Weights of a small transformer language model: capped logits, 840M tokens.
MLP neurons of a small language model. Each row is named by its layer, matrix (up: input weights; down: output weights) and neuron, and shows model dimensions 0-191. Each number is 500 + 40 x the weight over its row's rms, rounded and kept within 0 to 999. Numbers have three digits each.
After each neuron's rows, "fires on" lists the tokens most often at its 100 highest values on Wikipedia text that the model never trained on.

L2.up1341:515479521418476544478474578498487472452563482522498522539506473410542519546443450472542450481498546504531489533547508517473534509524517517550441492538563516446528601533501443417509422489493549590581516563510530488473497457536548536490520512503491550519563478495459566454489531457609440474472519544481483450497597450472472478488560513502474423471524475497537515539544493487469527512547512483489486513466452546564569455500523481457473483510539565548484457507560470456536495436519514519511502576490501473555532507532503529570526531522542561575524540460573485526519559457484523560
L2.down1341:541478455480524498452541470473536477457487536584518599521493509498431484508517512540522493519499506504530512445472558508437502483512422506622522542534594439451526498509547530558561587560560438436441446489552433566462476433406524487537515427523463523431493472444477511516539518483527510515506460558481471544516503491481450499569485506506457539521444513511486470502553525537506494469469455500495477500531481524513433477449519453544546539512430461467479475523498593557520557478524505508493533551501504446450464447463460482458510467467587495432500532578499456486530498524523534511
fires on: "uc", "am", " |", "in", "et", "s"

L3.up197:509443513544512486524399484496471520536432436546474501501523526496457547546491489479481436495437465489634516515560465506466466546532519555489506558500447469468505470491539486574425430475552499470486517449538508445536528481513550511437506539499464504468486451493495410503478534471522517504497527512396515483593472430474525482515489588460522505478462499560520528523509480504496503514470471535493503541514544487541518497427428476473451446508538581500463501396523428474448493471507499551618503567522463520456507504536571512479539507478464558505527516465483514509468527455476602529
L3.down197:485576439506514542456568481549533470442441506476474303486460552503455480480449522452490486521496516490498487481567498518427504521477511514472540485419531443560443485468463488479477523514527485490481560489456488588482451498510448493512548483466500502536558507478494544508492524557456537505509517488558530532434501469484444543478462492592509472517496498413490484533536498521495501507556456445585498515511492483483491493517507530544583490338492488476490494501485493531429494501490468499504431503425440498548567475502494502488481495532599542490510549491469503492511457439464498447
fires on: "ri", "op", "7", "3", "6"

L4.up760:500478463489461506502479536470480525609495474494499507528542517453609463483407481494517558497501474495469460540508564501559482525496515508448516489559494545502479484466468506528526399523565489498537522528431486507460551547533530568550461463508440539464441482522544546562508457587456524489578545505521487503498532477499540544512465543507478511507445518525512510543537406511524566496387525487504495573532512412521527464498431468513491421485548505518416510448483578515559554539437472518490482484457508523480487495491454505524432496468507470576568530518554540545504475528602482486
L4.down760:415476510493457524509506486580471484515501482400491412552424520435434547543533533492447485501544571468524480513463483447457553503511446574493485481535565490524498495553474455468494454486482545482557454512525437461547480460492424497475543534447497519430505445551492444529539494468527511540439520519411514475469447490475526445501498492554462437424543522471512508427495506488446488543500459442532485529441490507522549513508499570513515532495447432503511431518473468433439480570482523491500566489523522508568505417477484566465522537473534428473500501571418531496507507477518547555
fires on: " (", ":", "ing", "ist"

L3.up1355:470505509515470577516456545564473483490493583551431498552437493504460510487450528493424493508482458511484521516535542486490511470525487470472494527504463519467494532525516530428518538427474500578532531470473477476529482493606475523573476445430538489468503453506515513517491503458509467526493540494456507408484566573452489505423474523505529446450499516466532481529502503496603496458477394481416532499486444504543497549484461453456461397487478574463526505500504441501487553489467549500539452442474562487537459526449547517542487521455489537475547578391447473517449462460560538471
L3.down1355:512534481534494500508513467511473484547493530456445452518525462568494516607490467397438502495524509562457483463495459483467560503467504492559483558542444498496421524509457454536533465467450486498508445480537511444515537520489456483509533435512475494484539508521390561448469540583551534521535578457483575476467544527527519456514422508499514444438548477476550493482525487572431489504451480433488503532523492474480517506521478459510526463487444495465495517461492473444556582470509517465500508473460537580493498463374519456433496569420489515497533530541452527500487595439480502532
fires on: "ag", "ig", "i", "g", "a"

L2.up709:491539504558612536513465555538461554500493483414455508489550419520477584462444423509502483543580426498515510494391511511463448446539463480492497512565485509509489552536486529510495495506501570486520519516484463542510467564488595461561479505453448482522537528446533454506516511483436488510497484529498510448556490449528531534510481500437472567543510481555437468527530492497505563460532453431506529511498629530543510560491518480468429486479521556493492413544458525547564523500500535498472452520503495602466524507527592501479517460493439498513480553560503472547507490511498473503
L2.down709:528528490532557506446430545542580489502512537484470519506423480500499488494516453499519532544523539515457473467471515507484502459561503485438534512496467450523494511510525589530463463522518492468555439520543499498594453477416509568508479508511454510531537469483523532496462523482471519505496515514498539598536483374456533563554527471546444541426486495502508458496441526452582477493501507449503466504524510550543497501488568430475537470576498564421461451552462461561512456512451413410499531506510529466464488537567518566420398553491468445511462490513511496470550475471534517493
fires on: "f", "ec", "m", "et", "and", "at"

L4.up1139:454477498513486501483480473502543492489526421519588523560519425500484475564401511448430439445517537530523498536436517489552467485575568453546576530509473505451536441476495474470479475522435515567534555508502515432538509554523522531555519505450499512507492585522445495520494479528486527511542494552555478412502559493549510492529544530532512543509481529483524489544457500467488495495499411519509498538547477496482450526474539472515485480450522553515435506481538473445517510525533472483532530471516562509479357500582467426440496492504476468535524477612489521530585477507528591455
L4.down1139:521512455536496484525413499529495584519474478490505553459456528466491528480492494421479559508539506385470496433528481510536481523486451505518457544531587525525489446534580508443577531557449490512449533445509441528496487556531461528563475542475468537501556460518459510444438496553467515499494512483454553508531470486485526404590499501476435429527607447505427578498508453501485457565473525555511486486531523521472503524508501532473526488520539475423541562458447501553486432498541466463466421531467472473480540543455498522484437480486565464521545463554467526502483544476551484487
fires on: "e", " an", "en", " d"

L2.up62:487496528562483578510492437479459424427547458552483440531546417438481585463494479486566480485486517528475500443529539512459511500494498525412435526514475482459505512513465501491484484439537526506546533596529534497502460451560511477549502538467496496553564476523612577526482526538551554511487455472528494424479498500494414520533509505519520582514509528468461507449514521447442524518513493520543475515430492449460420542539498531474500498491465528532476506501518501521471536355518548451399516473473515555467483467534486530498463454560490439516561481540457475558505502494483458461
L2.down62:536490537484516503471487555479530448485494407580488541493535499521451519460431485474527441464504490408541500446457524464534497522483527505507540507427478520496510425471547549496499500466552453416498549461462456462556525510586547551545517519446498476475527463461491494546469477585464481474483477489514555421474517472585529509494546445459502462546532494558439501453498443455406500557514462498480503527398541476427508444533551482477512438567501533486475455492392495426412509493522492450468514489503526493474468438482503506489522478567464412494521507521530438482471532480488515550
fires on: "2", "ect", "T", ".", ","

L7.up947:478520472478484513505503546548528446465483525416447536571533446497469499461479527526470529525522400516538505490470522509542525536507550476405486502498462568528611483448515564538462515537537552536467468524499516531486468447550452473492492497557494529499499519539480486533471519583484534550505535514533480497548495452464538542571533541538533529441561521592506537493504490449503532563510527497524490527475565515498476483509545554498418471485521455541456495418477582582546570527501554481600518503564563412530499568481470469479486521491514482483537483532511562494570583517574470505
L7.down947:521464570528623526531489474487513510541513594465542432535462522491556534547529544512502460551432523572519568522478505428448517490520454545480527543467461498437405519422472480512625475451525490453522475511434492473552515478533535506488563508476403491527469497538523484506622484491480497434508531503437486548542504564495554497480484472500523511444519493477446494523462470537453497515504504469470526493449560516545490521575474530545586527529459493460528499514526504459528515527504422496482506484553502412467465463443496495434478483481470528437526548528471518542517460551542506502
fires on: " o", " d", " con", " in", " pro", "ro"

L7.up888:493500552459546464453487545515458568458502545460478455426461433519488455481509521496532509528466429524449479553477529534543541508466455527473551544484460453462469557516490532541513496415540545529531489524502486463508508533516507474503482496442518415475514564511558505480501554546533479511443489535513481489507485479522423465499575395501524452470598439431480494525489521462519518425470532464449528545443489503540501568566508498482488472500500526483490515465498548471540566559531496440458389505518558452472457521570525529597455515576528492521515501518517510534572414530514402487
L7.down888:481302567484518531500528550576507509543483497543470500493523502501396473551445505498498526463538487502497458523452520471594513460487456495480506506510484577510556436471572525427433545472469506484508528581479447449484527522484587455465489529456509570528444497478584581482485496538468478543503572518501466456540534473475486508474501546453493477468446510526552552471453413520455450493451508526544515527449460514427540536525493508456542474471530455493547514483528547482528493491496524433528480538427566499508492497510521462510545479511436458453504509513481520502490537525488557518
fires on: "\"", "a", "K", "son", "ina"

L7.up582:514431486440475502505490534493482486476407478534469482516484414478523560498404558456500517487453472482523535546398472519501546558516545516453543425511527520593586546490529574532483459454621466519482538500533541511436497459555471469532555484532451501469474471454544484491531535510494564514532512484498555407487519518448507499557535491470415496454439460448486501477520429510504529481465485502552516540426558477477525549531481454523467524484520511491487531430482539540515518506511508450519553452508564457513539508484478439548555503532491595469496499493532590497517483559550467478
L7.down582:496448468546505501482488541441494501384452537508513493415525408555505549543464472428490479572535491518533573544450447521437490477502448531476552535453488521538444513520500432487533525460480516482477418484556456503510475445520476601547536523499457545457473487459427493528527562471504521499471493493500525494489536503441462493530517491556521492451523514453466507581488453544452476432516506517520482474487520485469441473514546512545451500551498458498472478495534495473559478563487424506458481530469515529502491554431451480413520537497487589465529467549440536463459501630450517562
fires on: "ou", " off", " in", " on", " o", "s"

L4.up1348:481475551459508502528518477465466502463505558531478464488512546392530528497413572565546575475438512451523470548535535539506526485575486430537485511506540448467516540457525473464466446554520503500455499483588453418478481538533457466458510446467455506506505497526501546517480542527560444453477475473476441459527482509530494526477456518467495481530519553507508538547451452506581522534507465541473544553523519494498483535504481550450444439619636534485571514495506522482524484526480462546544537513518543473495471459489466492517465463556523446550576491527558446463430546453475560511
L4.down1348:471489526423512483561556464474467501528452495477441422566431582459485465559456482478594442486524464469501474498510478528490518495459486473525453525500499531512460513500555512536509490553491511592532477485537536498527539484480454540578577478459447489516497502538454470586452470449462481444463445518535500498612532501481519488496552496476441477476454425431458504501493575600554512531474485456484481477555414553511540520477548479570484488522415472523494476477440541524490463501499478438575465502463444448510537473554478516486499486548474448530508540497464505571498523484449526580
fires on: "ill", "v", ":", "d", "es", "em"

L2.up623:491539418581500519509469523457504517427469494500462498430582467475559541471444490458480487472508482473473451551496495526509463463529525471502527460523530541492510505422465549519421482535510461525531562506479539461595540535580580517482490480491489558464430489544539499550479481487427550487490490478468508475512598498537518529481497514462570470508454490530470466504491453476426522583508482478531491515494506538547520533524491510506514511419517535559507428453509532543472447553529465458431530521519418481461458498499589536450455552410579560459498558522550435548478479542568508525
L2.down623:525434533518476529492536531574470461453423479514492507453519578490504559528546483488535451538487466490516451471492443532525504497441490499535402492451542574517585471487503521573489507479479506525527480489471427539565528544464513447538513487512558476464511470460481452524501598478487479490480512482450464462560512542498504435550515441493456502471548556454432389483482592494504530564460503504560485481504520549555516521560486447564496479483568536422491496471488513514495541455507494584444620503428473509534494527532498574558562481550448530500480505515463494507538471522468544527
fires on: " in", " for", "1", " In", "e", "ind"

L2.up141:471508536487506512514460455512530506499508478536459466527514553532517507485502526462426538448488437535524462491504531532514492538471553567474455435548526566501450436505559500472500502497482507610520524512427479405522559447535524481469551485505539495481510544542485475491515475538537452509407454541556541497467584534544504443449486425506421560513518485473439490489447446559526600509632498535472525538453520497489567500472492507489469443496535463510451549416483567469562603479474534508554512546521575506467531483515553520536539483492534494523480490504530473489469553434517484508
L2.down141:428569474527480453413519455541430480556475521457449456428523508477554530551489493497510461466492510446532469458517457506481505486456469492471456524538495488479527530508555504477457500488451447456522439514598507531484471455474486557524547417475572502493493532554493522491501438512495492506519460539537489552583424448459500553524510478493528422492476490544504488483575533527485511447426501504550560508499493554435505463514514513535511446412489455514544496576480579455591469474555525558493548468446434521473473506539489513502446512520416486467476501462446486505611492485472435566
fires on: "t", "ar", "4", " and"

L4.up997:534505502533526526488535507538392498368441448533503485544514474428491466508458490496513462451499521477457543465564522570536492552531469555437485472537435464481510484462476479464459467494491540506499590509525462425533544476528475484497519487416514519490470434583583474470478479512552611552506555495449535519531536466481529545487533515516534518523496493548469467529471418428520470536465391493514459508480546448471484512523482459504477416536551508506485493564477523560529532472573439459488486440507512494464490503507475511477491392548523500472509470519450464566447461509511487455
L4.down997:502463502424528526518464511576500466451480537520571447558518508453482615531472539487524532480558460448441422492539519562501528485533470488511503455512545510523508531527511509537428449529524509503557478471463506487501586463509481534557495522513476524470538521519547504532495410497451525512522489524546535527491520545619531528479505461522423473475484553514591597545426430498516466462546473506484489503502518506564554435486437524501634470581445492445463426513510508482524527525495463464522515439479519499471549529492484510522559504473462518480511429569500512537495467447439536496
fires on: ".", "2", ",", " were", " and", " The"

L2.up13:476489555488475563553534501576484488501557523552555475500484480509496582584507509535527526558539390507549474559495484508533464454515521531517515506511480525536505491527534511518514434513488480497444514555562548474437434483522476560541490512424398516584468422422525571466434494471560501577552457529481528448492591476496476577515544514445482465516517491504522490538409429473449513500491439533535540542537482510533469484518521499485534528476534475575519469515487498539514497567455509531483472513489476471490497528513534540438522454504473581478577513469484446515558478443432555534
L2.down13:536474506470540444552513478527530420558493589464583501521561438534471552485502470457474476517548552498478480408518454455494393491507565529562524478497535551521479482521477534474527469488452482402525506482484462473478556523415527455546468539501388505490541470475439494508517453484496538483591560536531517458422527472507495494476475544465546533478511497496495458470465512456488439486464530501524508483440508563567576522497542528509550472455524488580498457497423506489468476511499539482529481489514504530463477539544449469467510527546578574539545432486447477595538495529462485468
fires on: "in", "er", "el", "ack", "ank", "ed"

L7.up287:597533470517458529522454504457510500497559548507571558490474513484521467451521523529523580407461374561520511522492547579471567511517476493534461413537504514494494513449530450501471502450542521510490514493523439468467475452642486484573533580491494582412518490489440464524472522518559488456567509467492472493526542491444476468478506527490531422464452484419476534507453448463517487544537438515521497515545487510520478568572436516496495469527513559521557507498518447466475475488503433489464497486508496513560466475520460563478480479480501479541441517437498540488500462508557545538
L7.down287:513408447502486509500523553536523575495553469548543520470513508553468475344468462446573460435468485433533448465520432464554478489514433518541481428517536442473505476468486544475514448472515515522490515551478402488500490476497503488513479503544482458503533465497518520478511497548566468456550497463454461553502451537476480519458497538549524520531544468497518569499440427420513551520446518490553512500506524534443484477525505445393534530546461477467526550530447536474497487496510571498463533552513554549505492510456499535527556429486533454530585510497473575533494440494527572517
fires on: "-", "our", "al", "ot", "ent"

L3.up449:539541534504538522510477548536382472463430473415543530602506512489511565491532533533532579520536428501528534521443510485447493516512450485501461535483503524409470524475530506555516515411462561546453503459517545494562487454500535535531606486479549438474577535535457523579488447428461495476543522535524530481488470483518509490537500517557499418525509506522450447530540555481488514446466464470475551516497541496493467542458452530450466485460640511547441429513562490515492544545553498547464485588509524522527496508512523476490482564520475464535494527516502489538510518493507473516
L3.down449:490419501534521469518495490539492548483533458524464388453508505479521560539561435531526486409496502522480470457508456520478524581478485464464536542534508497552421438469541512487498608548432566506526506448567491495478583479463534540530470511576503492475536502563567509586505490490565527557458521567542494542415511515471488526507506559492489549550413485492530496495481513468489507440493548531485490464530478545553461447467483514438452471471481533462524453530506530578486509476452488490487576510509514557475573462533506540455465533511498501484460482522621514494447481520498442446
fires on: "ro", "at", "if", "f", "l"

L4.up408:564439417511422510477565562505528519478458518414437487505520392470509520502446447538492509470409550578489553504546478504482507474504528541491525527534463605489525528495542516493451455515503534509545421495504569404543586520541572516535532461465480550561513475606539473511500518525512526506520519498459487442542451526540530497483541450502502508528492534497466466475515551505575475496523482472480500577505538449483482480516511545493484538540520492516450466560522571481487568508527492547500540477530588472545458559477543470519505581497487536540558610500507509527512499500475463492
L4.down408:498477593493538459547526490510471485526529537540498550529542538449505567495510487577473447397547545422478512487461499484441502554497475423477568487508479561483485442531516477457440451501479514499497444410445488517537497489524485454539466493519528513516551549520487519572482461571501486441555480564466495546519492513567521472439454440497434565574477483478542517502429592505517537539438479491434494430531529522540415514462493477497528519462488487576537422457456556541411453510500583479528549497482517494495471507383494529527470493496454454501508492500490523514467523493510491505
fires on: "ag", "ar", "-", "/", "ak"

L3.up821:495491483442539515555512468513522475464432469499543499499444553382533490522495505492451498586539417493587560522448488522551492493574519477534531489465567543520522458479522495534467460577504499513512456525535523478442498496521516511535478449376420505522582494539572520440461557568549499481498443532524498503503601514539495599518488474511503503503510432449499469532518427484444485484535416461535543578452510464476502503498508487524441441511498491490558514532560506453470494535509456502558459459587554466445544518500551459489487471459481510530535517529501499506534530492515551555
L3.down821:454518457487467443522472465522483501486525564507475420456497486502493534531488550469531464465555457470563481490490440610482490528468479495534483580528471557547447406518465464530508531506556454531559483433461452529420489478404532418512513473541492497487485494520424535461517563476481510379471473487556483473507580464447459521510491504529495472535494525449536530533508437434482423529445467526512492477445494481573547471502483529558502541499469523509472511501487486448508488535487537505561492473469387478464487451442575533537493544509485522444465495562543471537538546509484447571
fires on: "er", " play", "ack", "ri", " us"

L3.up272:545541542548572482586470483466496512481488551475546457576483551513511541511516471505493531517555570468575524533490498527408460469516443536504572559486487496515538460429527544537440466493501495505522429498563518456425550510489560574460573460560487530586447486476553476481498475476564517497550532447468442484481529388481524510521492420511469482517473529474461466530515487507438497482524536523479503507517535543564490485522520475495456474458489592472438503481550443529537567478478515462597438539539494471476474464531546472447475455492496436566491515452414494535469469498498501522
L3.down272:466482524447522499448453465524550571473491470488509315490655489486530503500483465542458523455495490526433488468517519550517512443510513529472573504504509493455525458474495459441488490492488526504540442529578472464575487564555533510603522558497498468514481471493490470478435554511540515428526475500498492469475510455430496479484499473500536552499513490513511537479468519524534525506526441536496520428553489524509498474464559508583470531426538572500526502525514502448546482517499553513467502534464520524456576448467478474444460514530533534475524563404414487559486509523484497461
fires on: "em", "m", "p"

L3.up515:533476528494480518561459582468489518566528486508549490520520589517538567483417512528462479533447558473516442505568488491430524447491519500456539528511528465453470467513509546542447396491512548524454449472516507469536511430470557536491478506511582503484572489542472435519520506467459539463545555524530441515504507412519532442519509543406527551539543525548560481580502511509473523514500519519451438518459544531557500504464476478492552471450565520473500572443550489437513509535556494439470505552565489446480467529506513454442526522498527502581502489524458505563530520451546533586
L3.down515:519464483516489502495530417550504459428503506494509174484508506500448438516540469532515485476498475505458539516522507470505577523451470512500510497501547454534486548490567500490568536495491494514508525478487520510510504510501466470547501535501453491518506492470516549505513481466494509543492454457483532534542555506494530533528531500521485506446489488500463498506502543493510469507513517447561543484558487561506460537519530570515487587384464487507498484541505515504463486526507519542509452490456477507490555491474516531469497489531591480512470493392482518472496451477476510490
fires on: "e", "n", "p", "0", "iv", "b"

L4.up1458:481489506472563564540499533553458482489442455540545510466542498526499528417545508395466511513530472559521434509518468534445492482523543554467498407517444587462487487519568450552499512444522529480527450503533493498465484476499504513518490490490519461460480491547461515492417501466490535495564489575464543444551507456433607583498488505556542531575482564474453460585601429486531544482503546480453449501467499496492439566495484487515498476559510421537536524501485448530436504485543540543474484535556474490511466476525548482554520457526454466490447497493516473593525489468543478477
L4.down1458:451500510482505507503508475480500567510584460491501497490474522481479462545531492495505471419483490485510533554564465462520482492524481462524500572469558463467523425522396507567533493506408532411515539547512508465465517498455530445494514485513497536436509457500588528533515491442442500503553608506488591459538509504452444448513522571445478420536511493527488501567494494497556510471497504531479481477456453500498486454521558483473450516475457605490456527502492519527528447510534535466413534509485486447516557410520485553560598452494572518488524508483396475434492487489490529450
fires on: "s", "ing", "ed", "ited"

L3.up876:599511539526562485576470478498466476492423469489526543517480536536428541462497485486523541461547486544519475515520484467472478482525479636471492517581430531507559461531550477487463500456507502507546470514525485502494530507527534498471460502515510505510556479568524534508505584510550587408528528469487497479564525430553543489491530454500510543459526544488569471568474442506424571519420455505427475531506581566459442527515492516501464522493502523432433491506528496515552590509446515517558477463517552515476478546502561464504525551513493534524498463500408520524550424538507457483
L3.down876:607521482441470486494459573482530455543488522486490371522500495549411530488465438484510471539463542494472500461516585566422524480437474437498506478381494507460405474465518460501511495460469538498488472473531475475571526574501514503575444479506474490536517424452547479546473559501513554419478522534443446495404527498434499481505484459491479511457491500531557526528490465547505462510501478532469461491544486519495512447549466519537512532446470529507469548543500492494522463486497535488476404436467460524498560522527556498470471482579528502489525591445537466508546519517490543503
fires on: "m"

L3.up190:500551508467459483532495535584499494553497569410442559566503596459439474521420479477558464468513557562546525537559516508450507478504544542455565499482467468549486511558492541500495494480492494540468541504509544469452434457536523464471521537436496548491443476526510517495466586461559494510491501487471532433502570473405500539522511543518525507498481504454508440574487478415440550516419507533526538535475516551475539560468498487444422477497506560516532458472546524511529493504473438545517449565466535531492576492474521482457469487499542512521536557495440475519536409471487432550
L3.down190:502475475441517464548467489475492507469506533433461333481522557474479496546459478488493550412492531492495452473543503555446506561508499498449542507472546513547487545448535521463477592574512529467457458500533403535528503499462476507497506530505490491456459476532426530506447505564471456501529455505490563518478559460474446495493505542475498450551474473530547476495453531463569544451543513541512570507530475471414478472477470534548446432441506571468548503509433568492502574527492492572508554497469526517500584476528553542441508497518480515489448476441456486495543528497420530525
fires on: "m", "o", "ri", "k", "i", "ol"

L7.up498:571555483469456527548510536477494545459481550511499523521465514520530465431521515487534553491439439564532468517501536548498412573555457515505581470524429465462511510460497567522528445445533516499481469533578424483448506495550549487513580452495431551552479495469549514514456528532487474506534546488448425487410528404520500500556530378460502554579513492500463514539521503550484454509530529478504441503458512546497485516499464452488576490526514534445554453573522490512555518462432513462555477515502535487529481476527533514539443483584487441481521493535466539468488500433497468467
L7.down498:496583443520461514512473405477538541507507503516452457539566508532394543578460529538463483447464491490507519531507484522497433403485517440462527497524475494498485506490528560513509435539509506488487428524432472500543494486579456578557456525481569507444463532485513525498448552543515436448488560612455613452459550523472473543515500505504489517508463508453504438463442507458482539467501468541525519481407456484496458490588462452502490559525536593529464527473514496486472543491478497478536530472488522522498554424550489550554448473559456499490511530480540496458530496453494493493
fires on: "\n", "m", " Com", " a", " A", "C"

L2.up391:554520478498495528528495526463465495500486495460422505493501519470543568454499471467509524529521504500433464461451550496514568381517466564544500563507463516499536536418520507542432504475550432517530607461475549523465524469549535483503564510502465505511414411550535508532476523523514518516467527472441531521520551519534480596517525550421432494542546479457455467464453444488543535469476398464507519516479521515554538537453534485469547469451505531445532413512462426555511477494515498536515497483566436499493491483486574493494504530523482564563504530514621477551509502502537504495
L2.down391:492442477535520459487526490598497508483491530546496424452586520564460585496571498545541578508505488469466429547414474477543523484524479483472482443499560492499444452506552528486481541572549560461611498479508456505474517511471593532527476472489476467514434504515452517417507500468457548536568521492458490534534509527493516543459536520508453468525479535499492543514466469508551579567479444569590483519547496516590556522475549485521513529414506517550454469494574433502468454474494543496483512429523438503556470481480500531471563463525517516471511480528520524478453465516547485511
fires on: " J", " In", " in"

L3.up587:540399510497537524434470500518457509493488449511546529526618493521543495500443495466429433512530481597564498522528564536464419487548502491513464440506590516494482526493499529497461513518448483486507503441563536484522474476502548454499472537543509550489528537496480458545459541482495487490541504474567471469574553479531460515444475615420481480553501508592537460506513446492475503501485509490501514465519514483513584478510510447432530450495545559492534492481473410540540467536507504525559447545514438457429576532519483566501520504531559546460478522447548435499518508493561537555
L3.down587:490556512519529430475503457503521512540394505483592504528496560430537544497586476481478508448507523468403541509484480555513514521491441488424544485464532528543506485497505491556508534518484483545495508477431484600517531522487457501436558442478589535482508520510456503510405538495468514473556508524538476540484504450495580531525430483492436564499462450444490543490543589496551475498483568514486516442491439484526527502482471519528492524426515522453416536508506571524441446511495529505470477456493481501499418431506533606497492478535441438536468502418525543502542495489488474515
fires on: "it", "4", "6", "ic", "3", "7"

L3.up507:506488603423499517529481487522499452478431470600524485508503464520517483523467441442505516429434583494491471513477528546540496553510498535499472464515515476427526523423499515533512417506511592510486542516517450492441486442581548524533482568411540577507552502436556505523492496488531506528501468486462575493495527522574457484569524503395526489468470494447475443453490496449515533563496460433483499493453472492444521541494452463463448481510548539453494470500513484521472538441549504509440488429470442511531549471472538549487408469509539460522497540456434458472470466454529492471
L3.down507:446448570480439500381484558446453470516594518464566415539521501487500527522439476495491592556563527502537510494479576492492491512486522503568482523498468515520502493541471528510445594545562479499459491556505418557525464478526512548551514486464519422521514476521527459582485502500516462492492457496493486434481409482458522564607508547560531480454445564485495515495509484461430452524541536439508473492448501429475506521487448485523491510523485480536454472560499481500511489547555501488544506557490523447466526448518519572461525494479511524474475536433468458601522479536502473483
fires on: "ent", "ember", ",", "an", "2"

L3.up55:500537450568484546536528541526562476478540533479482526505509424450480472493493442464428430495565496589464495495535521433500469485528510588515504497508421539540527593511505438442501542500460534556552490516478513472439449521587434494555521457496498492480479412550587517520465439436496511561537498494494504486562454489499429515540512446509496562535493503504532490578502555471566533520557403459543512543481530491523429479421566514485521553499521465497511468537552500509539555458487503496537521534493527469499413556460490466546464504436483440514494512477431502525509459512546481537
L3.down55:532541540505469531466540517543415535543450488464592497467486476521525496507487530481563429539462539521516540560476532487425486522445456522532524467547473510472514552557522557522477430532382480504458479547442481502520477453426485513485526489487499505491483537475424450515505439489511492495480530594493542510481553504495500546533426473482429513529543442513414524518506504602540456451462556414456458548570402486498443511492491473514481522507489496554537492520512498446566462495544601502492573504496486533528533543426509525458459500498524514480478604515507544510538473484464483462
fires on: "9", "ig", "ag", "-", "est", " of"

L3.up1316:540472496452506557500399530452468463501493551529511536572453447447561496524443447509519485485516479484479504529520516490523475497498525538511551503520576467460540515462488481555496460553499494567548511442470580447594424443526559542535494463521470481475517470473476502478501449498562478457454557518533387479472534412516482516456535518391503468501527497536530526542466483452419514459526431454491483494552469461512449452525496452490484459504502520448534467468522457464468508468554485509482431510492465442491475560521527515512538408506481464497491498489527541512393453460614483557
L3.down1316:449496503542507506524449495515506514509516474563559389454604484518496451553534549504494461490565473522517504446520481505438505490456475526529595526516461474496490529540539453465434582503563481421575498472549470500469524433450551507572473444493530466583463501479525487511574530457450533472526433534565562428459518458551465492435529540546566463501476468498466465446486439464520466503439460506517521478466486537521490449468506474494486542464455548575412475536426521470533522506468494470499562505526534459458505543483498511501568514517535553459435503437509520533497486466448463471
fires on: "er", "am", "d", "e", "uc"

L4.up1281:492507556428525534504507523436415519455463494541476562534533523491576545463502430496474469476528488542551486545584503520531520499604499465493468480499492513513469478506535376469531513427463528560466470491592526506499510472540495507494554521485524552494448536474522522536409551544467547465566480527476478425554522482509526524501520526512558509514485529468517476583493499506544528469514463541453419539549509475548550466526445478476561443524518412542538543527497466509498506431446486462447470511567530510533484483480429537490536470549495506523541518549453515513599530404501570506
L4.down1281:408504516475452550462441436483503496434511509518484523472463527520485464517481475488493543549540394428471478482481411539453564462451499510433452535489486560479546480455446608471478525493484498485504439479454549465445530447520499502439455476514513537532513536495524487461489522487526473523476514475478527513490480449502497511527524480482560500588535522479469464566500549515586503460435475485518531375453510515564529474527484447441553534479441542503530490460485441501438494505519473538549394449493500509489522445453494459504521530478395583491555548478434477444521525515514460532
fires on: "ing", " H", "an", "s"

L4.up1102:493443495524528551542459590429512494470482502427480555459508430483566500471460514492470449421482489519482427561465501565457542449534440495486498555543458495466455510462471513492559558501545540557612493386571484532508545467519500518553482430525515528459498486491495508478472545536470553495435491471535477425502561459546460464537534518450536493435421506518448472515564472508442445521483449555574461477543512459521493486546516456471465472478499512445506551449486523523506512421492554512434434473514511511545508484558555441531486488545517447522504490544444474486508543461498515453
L4.down1102:502496560505542495523535461456475492439478488541479422532472487489516467512535446469518475548535452490460483506455468520392567472490535497502418633559536535462554551517537541443491512535549498530544460486516509508471531516500568476496594510527474476526545417492477523566520507426491483464428525468529529469479497500503533501440529461512551456481525492450501469478540536516432444483502505480444532431495445586513464442513546493448430525490481540476462468526494551502381463530579498500533511576575474508512510479524454483432463486519519510570510517450424433518483456516498507536
fires on: "ec", "s", "ing", "ak", "z", "os"